{
  "n_layer": 16,
  "d_model": 384,
  "n_head": 12,
  "n_kv_head": 12,
  "head_dim": 32,
  "d_mlp": 768,
  "vocab_size": 4096,
  "activation": "gelu",
  "norm": "layernorm",
  "norm_place": "pre",
  "norm_eps": 1e-05,
  "positions": "rope",
  "rope_base": 23200.0,
  "rope_fraction": 0.75,
  "qk_norm": false,
  "attn_scale": 0.177,
  "bias": "all",
  "tie_embeddings": false,
  "parallel_block": true,
  "init": "trunc",
  "init_std_qkv": 0.0219,
  "init_std_o": 0.00387,
  "init_std_up": 0.0219,
  "init_std_down": 0.00274,
  "optimizer": "muon",
  "lr": 0.0125,
  "lr_mult_o": 0.851,
  "beta1": 0.95,
  "lr_head": 0.00839,
  "grad_clip": 1.0,
  "warmup_steps": 200,
  "schedule": "wsd",
  "decay_fraction": 0.617,
  "decay_shape": "square",
  "final_lr_fraction": 0.0,
  "batch_tokens": 131072,
  "seq_len": 384,
  "doc_mask": true,
  "train_tokens": 834500000,
  "steps": 6367,
  "dataset": "wikipedia_en"
}
MLP neurons of a small language model. Each row is named by its layer, matrix (up: input weights) and neuron, and shows model dimensions 176-239. Each number is 128 + 24 x the weight over its row's rms, rounded and kept within 0 to 255.
A block is one neuron, or neurons of one layer that tend to fire together. After each block is what it responds to, as a language model described it from the Wikipedia text at the highest values.

L8.up10 [159 156 117 106 131 166 123 111  78 120 114  75 117 129 180 100 142 155  68 151 149 150 111 167 112 144 110 126 144 144 160  89 164 137 118 120 102 149  96 115 129 142 113 150 153 157 129 119 168 133 201 131 147 112 131 158 131 191 108 116 129 113 122 118]
L8.up102 [134 132 100 162 131 124 146 114 131 142 153 141  97 121 118  95 123 134 134 145 122 140 144 124 117  93 113 137  97 159 160 134 131 171 142 143 103 131 132 125 134 168 160 131 127 136 112 125 121 116 161  94 164 139 150 111 122 102 141  86 121 160 129 128]
L8.up150 [131 106 109 135 130  94 149 154 147 147 157 132 180 176 163 130  76 114 116 165  81 117 129 146 158 163 136 157 102 125 125 100 145 100 145 130 154 123 126 107 114 152 126 125 132  65 131 136 114 152 131 154 164 135 123 116 168 121 116  94 125 128 111 130]
L8.up261 [131 150 137 149 131 134 142 120 118 151 137 126  88 120 133 140 138  89 130 117 125 169  93 159 118 136 148 173 100 146 110 107 146 176 129 115 108 173 114 112 124 136 158 100 104 170 154 105 134 131  96 151 115 124 145 138  98 140 148 147 117 147 139  68]
L8.up314 [156 132  85 120 132 109 130 119 104 139 105 182 117 192 104 111 153 173 165 163 108 134 138 122 122 129  83 102 108 154 120 132 142 155 138  76 117 116 165  92 108 164 142  99 100 212 101  83 140 120 152 169 126 153 113 134 174 141 142 134 102 143 147 109]
L8.up318 [147 169 143 130 106  91  84  74 106 123 117 145 150 121 151  95 127 138 118 123  95  87 138 163 110 156 132 164 107 164 146 114 171 182 146 125 115 141 117 154 146 114 104 109 149 150 151 125  71 124 105  78 153 127 108 141 161 170 134 115 165 146 134 164]
L8.up438 [153 153 120 151 129 114 100 134 133  78 189 153 165 131 129 114 110 134  96 140 130 110 114 128 128 144 139 172 152 131 128 134 164 135 102 109  69 137 139  88 156 143 154 114 130 178 152 126  81 144 179  94 125 102 112 147 170 125 138 124 133 109 108 190]
L8.up533 [150 147 114 113 104  87 134 155 136  70 139 110 119 132 109 122 107 116 104 139 143 121 144 151  94 170 135 142 123 121 101 155 139 131 121 146 126 133  96 137 126 123 142 135 140 157 133  96 122 113 119 141 138 135 147 109 129 116 116 143  81 102 141 133]
Responds to: Commas after a completed main clause, before continuations like and, but, which, damaging; also abbreviation periods (Rs., Inn.) and numbers after dashes.

L8.up41 [141 136 112 119 139 118 107 108 125  78 117 122  98  98 150 111 166 159 128 196 136 112 106 157 132 122 107  89  95 105  96 115 162 133 123  92 131 144 124 120  93  97  97 141 140 142  82  82  97 158 144 149  98 144 134 157 114 151 115 149 146 138 147 151]
L8.up101 [157 147 168 126 106 178 133 117 114  84 162 142 116 168 128 155 133 141  67 127 136 116 141 113 144 180 171 129 129 113 141 144 177 138 121 111 133  89 117  76 150 164 119 177 100 110 134  89  86 158 135  69 110 139 142 121  82 149 139 119 133 115  66  74]
L8.up211 [140 161  79 112 119 101 145 153 151 155 135 144 153 119 183 149 155 108 105 129 145 155  85 144 105 108  84 130 106 130 143 143 150  96 124 108  93 113 127 153  94 162 112 144 130 124 127 110  94 121 169 139 118 164 117 114 138 132 133 128 130 152 137 121]
L8.up338 [ 99 137 181 112 136 133 131 128 143 151 127 111 125 126 119 110 114 145 145 116 139 124 128 117 122 125 136 135 148 101  75  80 136 129 159 155 167 102 111 156  96 118 102 128  98 153  93 113 133 143 149 106  97  78 183 165 143 120 120 115 105 114 115 122]
L8.up403 [125  72 154 136  95  97 119 119 164 186 124  97 145  92 152 158  98 137 128 129 126 148 144  95 150 112 158 135 159 162 146 102 125  92 132 140 133 158 132  91 100 122 123  97 134 165 114 145  80 168 109 139 149  91 151 107  90 140 149 147 144 134 154 125]
L8.up434 [127 128 105 114 145  69 111 152 143 128 108 116 107 159 125 147 152 164 156 118 141 126 144 112 138 114 104 136 121 121 134 142 130 142 108 142 163 136  97  88 125  81 152 178 107  95 144  82 154 160 138 121 160 144 124 113 153 131  92 134  95 139 171  90]
L8.up583 [156 111 104  99 123 116 174 116 162 164  91 168 136 104 118 103 146 158 106 129 126 148 103 122 140 111 126 163 109 121 130 159 148 118 120 115 147 193 138 118 110 119 115 132  82 141 130  92 130 118 159 126 105 124 110  84 149 126 135 136 110 123 152 136]
L8.up630 [147 139 145 103 172  97 155 116 140 131 124  71 102 112 119  94  87 134 148 130 137  99 142 136 136 129  72  90 127 126 138 134 128 138 128 118 128 145 127  91 120 147 110 121 133 101 116 181 169 133  79 109 142 132 133 126 142 164 132 157 148 154 106 117]
Responds to: Final word-piece that completes a multi-token event or action noun, usually before of, to or in, such as laun-ch, don-ation, appoint-ment, recess-ion.

L10.up522 [ 99 102 121 126 131  79 140 141 124 124 181 116 117 126 116 123  96 144 167 110  90 148 160 148 121 152 104 118 152 152  77 130 129 146 132  95 149 110 133  70 109 130 204 106 133 172 134 138 121 100 164 144 160 130 121 107 139 105 105 141 134 148 100 155]
Responds to: Commas, including ones fused with a closing quote, ending a clause or list item mid-sentence, e.g. "Shinoa, Yu", "insurance, underwriting", "decreased, with".

L6.up22 [165 122 147 138  80 155 114 106 155 150 129 149 102 150 128 115  81 156 123 150 116 138 120 117 124 150 146  62 155 108 140 119 181 149 124  69 122 138  95 126 122 146 108 116 150 152 106 108 137 101 166 166 135 109 141 101 121 135 130 133 209 116 102 124]
L6.up110 [126 127 145 134 125 142 143 142 162 113  94 139 168 154 149 112 152 132 150 164 125  75 170 161 155 122  98 110 125  99 127 127 122 129 146 127 128 121 110 142 167  94 117 119 143  92 141  98 124 164  58 118 127 116 151  97 153  93 137 102 139 154 135 129]
L6.up112 [134 106 132 119  86 103 162  97 119 144 120  83 143 168  94 102 125 163 151 112 166 116 131 130  56 140 134 149 113 108 124  98 121 114 131 139 139 142 176 133  96 137 185 131 101 121 131  93 146 129 122 141 134 116 108 103 138 128 161 122 132 186 124 106]
L6.up422 [151 137 126 147 110 123 126 152 129 106 139 130 156 121 168 121 111 155  98 139 138 122 119 110 110 108  93 131 126 129 185 184 142 136 134 138 138 112  93 130 122  94 155 109 145 123 156 148 146 150 138 164 154 134 110 161 162 109 126 113 142 119 129 122]
L6.up616 [181 102 153  97  94 110 113 131  96 112 117 140 103 117 152 114 136 148 103 162 147 162 145 169 121 121 165  94 142 111  86  94 163 105 127 112 126 155 139 145 143  98 126 146 119 162 149 158 152 150 133 105 116 120 115 104 128  97 145 151 159 169 151 113]
L6.up672 [120  82 135  94 145  89 130 107 140 168 134 134 118 168 128 118 160 151 179 133 107 153 114 130 131 131 115 103 106 137 113 151 157 125 146 142 137 102 102 115 176  97 130 122 128 129  86 153 155 118 179 172  80 114 136 136 132 128 143 106 147 130 148 131]
L6.up721 [149 114 111 156 102  90 101 132 101  82 129 135  79 136 106 104  99 134 157 120 154 172 175 133 125 137 142 155 146 131 101 108 149 139 149  88 138 124 148 142 118 121 153 132 110 185  83 128 118 153 100 152 179 130 155 116 133 121 147 127 128 148 116 156]
L6.up767 [138 147 145 118 111 107 141  70 122 125 125 157 177 142 131  81 161 146  89 146 139 106 124 144 134 110 111 138 146 114 102 149 119 167 148 112 182  90 170 182 116 121 150 184 107  84 143 124 126 147 154 138 143 162 126  96  99 149 138 130 122 155 116 107]
Responds to: Mostly the article "an" (or word-initial "an-" as in anonymously, analysis) mid-sentence, plus suffixes completing words like nominations, orders, writing.

L10.up750 [150 172 159 125 130 125 131 118 166 157 158 154 101 122 122 165 112 181 116 133 129 142 131 130  98 139 124 130  99  84 150 144 124 139 127 116  91 138 159 127 120 111  81 133 115 124 106 113  89 134  53  87  89 101 106  97 126 151 142 169 122 119 164 122]
Responds to: Later subword pieces that finish a word split into fragments, such as withd-raw, downt-urn, illust-ration, establish-ment, conne-ction.

L6.up83 [127 121 103 156 101 157 164  87  83  96 117 111 135 150  99 109 129 105 141 119 108 169 126 146  65 122 126 141 123  99 128 162 133 156 137 116 124 135 160 111 171 152 127 156 138 142 145 130 127 119 165 161 163  89 145  88 166 106 139 136 143 110 127 133]
L6.up122 [134 148 140 134 139 135  98 131 109 141 131  98 162 139 126 136 118 165 152 125 136 115 111 134 131 126 145 124 134 119 117 163  94 162 109 145 162 131  95 130 118 123 130 169  97 129  93 152 134 120 167 127 129 184 130 114 151 160 167 154 157 116 172 152]
L6.up230 [134 139 165 171 135 100  99  80  91 114  87 149 108 133 127  97  87 130  88 102 111 162  96 136 106 104 135 175 130 119 164 161 159 147 123 143 109 111 147  93 157 168 129 111 138 135  76 151 165  94 100 153 118  89 133  96 142 132 106 161 117 146 150 148]
L6.up319 [133 176  99  85  99 134 142 130 113 136 135 128 153 147 134 122 103 141  87 104 172 127 133 158 110 152 112 155 124 115 117  97 135 159  89  90 102  79 152 149 142 142 116 116 130  96 155 119 137 138  93 104 109 130 134 117 145 145 145 109 119 135 101 125]
L6.up383 [141 149 125 144 153  71  60 105 123 107 132 151 121 132 135 106  96 136 152 176 115 113 147 131 136 155 103 144 165 163 132 109 157 108 108 129 125  92 129  89 101 112 141 193 124 138 185 175 102 124 203 114 111 140  96  91 135 178 125 151 117 114 114 125]
L6.up523 [150 157 135 100 135 117 127  97 117 124 113 102 112 101 178 114 155 135  93 102 133  78 164 108  95 148 157 139 122 146 138 123 157 137 115 149  84 133 130 138 137  99 144 124  87 111 148 128  84 146 128 132 122 145 153 129 131 107 132 127 174 138 139 127]
L6.up580 [111 131 105 154 104 147 201 172 114 116 141 168 126 115 150 171 132  92 145 160 121 140 136 135 106 142 125 126 153 106 119 117 162 122 100  95 163 106 102 123 115 132 156 121  90  97 136 139 138 110 114 117  97 139 125 126 173 109 131 120  91 106 132 118]
L6.up641 [106 123 145 148 135 103 104 113 132 106 122 155 133 143 123 108 172 121 104 175 132 121 155 103 122 152 154 120 147 121  95 136 123 112 126 103 143 141 127  64 104 167 117 135 114 146 106 162 134 130 127 135 120 111 118 159 159 142 104  99 130 103 178 137]
Responds to: Commas closing a sentence-opening adverbial phrase, often a date, time span or "According to…", just before the subject, as in "From 1968 to 1970, Tetzlaff" or "As mayor, Finlay".